Weights of a small transformer language model.
Size: 11 layers, width 256, 2 heads of 64, MLP 1024 GELU, vocabulary 16384, 15.6M parameters.
Architecture: RMSNorm before each block, rotary positions, untied embeddings, capped logits.
Training: a variant of Adam for these matrices, 252M tokens.
MLP neurons of a small language model. Each row is named by its layer, matrix (up: input weights) and neuron, and shows model dimensions 48-175. Each number is 500 + 25 x the weight over its row's rms, rounded and kept within 0 to 999. Numbers have three digits each.
Before each neuron's rows, "fires on" lists the tokens most often at its 100 highest values on Wikipedia text that the model never trained on.

fires on: " The", " the", "The", " a"
L3.up502:482510465515508452485505505459502508489446464486552500465473498518499534507509500501503528516481516506483538526500523504496508480519497501477508503495480472485516453505458539477533540460506530538496523508518488498517482470486476478489499491450495510530480461472517564502493518509499488546501492499528518548471462544536498510540554472503503508483499514511470539508514547501483444487497

fires on: " and", " |", " were", "-", " the", " was"
L4.up24:527533535450492440466547466519499521494472507477509446489492504512482497468480515486516510532520493456485526504524543479512520492501484456479507497474413486497478480479484505468504544478518482485510530472493514511490532490514502511528499437487495526479496508442547526511502452512500527541496516524485512504484507552500517461482472453519479491502570474501471513468480499486503514490509

fires on: " or", " its", " and", "'s", " their"
L3.up535:524527509484484452515535519512495508481509546463564479472489543485469531522496517512492517501537520461480504508514513505525495500493481514504503512507485496510506482490531528486506518498499503488506553499483514524512519459483503460491459444486488533481516503481467488472484470414477446516487542510463488533462492468525479506508508497482510502493503506470456508464466495492546531437533

fires on: " the", "ing", " a", "ced", "\n", " in"
L3.up77:477516540465474484498535501484503509520445485513489498503492484474498518489506480511522519528479510504504539496514505490493490469519463476487507503478415461476475502489458546470517507444494491565473512512497465499550492490499475516516479510516486507497521505551484555514492515491498507539465521506480479524468500521537493509524501475487517506486491473523499527488488526527512427485476

fires on: "===", "s===", " ===", "==History==", "=="
L3.up762:517520489503548468495538481491520484501490490515557476510513463494536509502530505487499472534498470516472473483504529486503502479527477530494480529492490499484516493492483479481554480492498517479545493509540487528515520482488482503456541453515462482512523478466495507455508481529535491517494480486493509553476473454482506518516512468506534509435519454548507483504517532494463470516489

fires on: " of", " in", "f"
L3.up640:496526496444565489470543462475471494521483518487472470515505534518520503487509473505512491518479517490525511505514498447525470505487513496471527465475479487523485515502528513460482502471492521467482517463484497528526539526482481517506522484535475508546464506494525555520486506509472501528494489450533499485495505541502507488485495448479514497482549480481503509492467507489505481483488

fires on: " at", " in", " of", " near", " between", " into"
L3.up165:497506487482534481433561484479448514528471518468513477457489521547508509509474532540501525552504515489484524540504520479503481497490518462454521466489445509485475506493539500453472502501501526510495500465491486544530530486477498524504493512459488497525505482482506532498504478529493507530482491454532519530490499521505443498421510470500497509462496463510491519514489515493478494482479

fires on: " the", ";", " and", " of", " |", " a"
L6.up632:498502508447532477502497479497489522521481503477507452487485518493523498473531496505511510520509497491475527534487521475498501461508503516488540473512456501504504485502481478480565512498531548526505499482484490504525555471485511457475477440547505516504531488515539535497481509514468499548487499474461514486423490545486485519493490511470521497475480473523435498472494485481516476500523

fires on: " a", "A", " A", " \"a"
L4.up927:520487483455503460496491535489516530505467501485499491446473510529483563491527509515495510496491500452475525506539512493516477482474496480501519521471523451509474473470471549457489496478511546510503527463527500510539537468499455476461502469493476523481500490546489543532496508469495493523469502462538530525480478570532493542485530493475484492482547464527524523534484542539487522504512

fires on: "'s", " and", " the", " is"
L4.up104:495514488487506420489500512549533501482491533503511447498479498498496486483509512486493560505559476480433519522504548494480493476510490501474496504502473497482483467484491486487552546485546465507566527501528491494481529508480508492530482433504483518478503472453546510484466454498508496530520514506465505532479482499480485507510483459490483502488517485476457498474475472477532514503503

fires on: " a"
L3.up56:513491533488472479518467506575477520492468522490543509444502530543484519502486494519492551505498529451491559502529498505524492468466470494488495532482495470495482457465537521466475497466504551495488545503496480519546548493470479540461528505523479504495500468511516532552532498464445470523498492462554517500519496507537529481502481489509479504492487443525467517491450499526513517495511

fires on: " The", "The", "-", " An"
L4.up113:488484521487537477493483491477508503498498517440508464453470537483478492470516499535532502522521522474508544496513523509470478490476467525478515501492479464496491465511487551494515522474529553492505488521546502500527492450464509470492493477476506535482486486519507529516505537451458493557468491501533505517470463525543519527493526505478510528493545503534516478485494556526499532502539

fires on: "==", " ==", " ===", "===", "s==="
L3.up234:509537504480541488458548515501530482504516513507530441506467513484540498525516511515484477493495503493476494513505526512515497515540470482493463474516470480509499486500508505470527492496489524506505508483509537538554534522499469506463565471507451489520559482472473525488525448518523443502493530485470501504519461523500503549518485451491442533449506467520489475483522544475511465493490

fires on: "'s", " m", " at", "p", " a", "m"
L3.up163:481542538490479487508485475528514550486497491486519508458519527548518491484491487552522532491527523477503559536523501512475506453483498476490521504499498515522511481512494486498545486498508505520457544486476531513530539463481498534468521521528482517507513512518483512477520533524494442519519524471526474507452505517458507524512442525535511489497543441522528502523454498539517489524557

fires on: " ==", "′", " ===", "=="
L3.up52:506543517502517473484537463478517466493469493508556487509492458509538489505514511499530485531517514505452487484492488498514509467518459484507472499527499503483473493498498481459537465517509503545518491493570463532482501495520491492468532483533461503483552487440497523485473494509520435505479526481459457545501467495480505507503509482508494497493516484500454514472539525512526483509500

fires on: " La", "a", " A", " a", " San", " El"
L6.up965:513489524481486490511516489521472466467506529482506494445518477512485508564531523514497523501539548472476519507490522530493461430467484467511551483449482498503513469464518488511486505513522513504484483497519485527528530461457503482447491466498502549489526459540514533480481511470494506493476487500532469539489489529492494542498466516511472465499541472557491497524465498538479523477526

fires on: "===", " ===", " part"
L6.up723:488516471470568510476513458528513507489494514511535483499508537516541512485495490486509475482511495506467488501503495498473500458525495451528478528491518524472479489461504488477516467489507515506521502502529494496473507500494494506468550487521483501488494498506513521443493463462512489522486501488474489513506523494475481498507496489522491515454529446485457502427481585466564502517505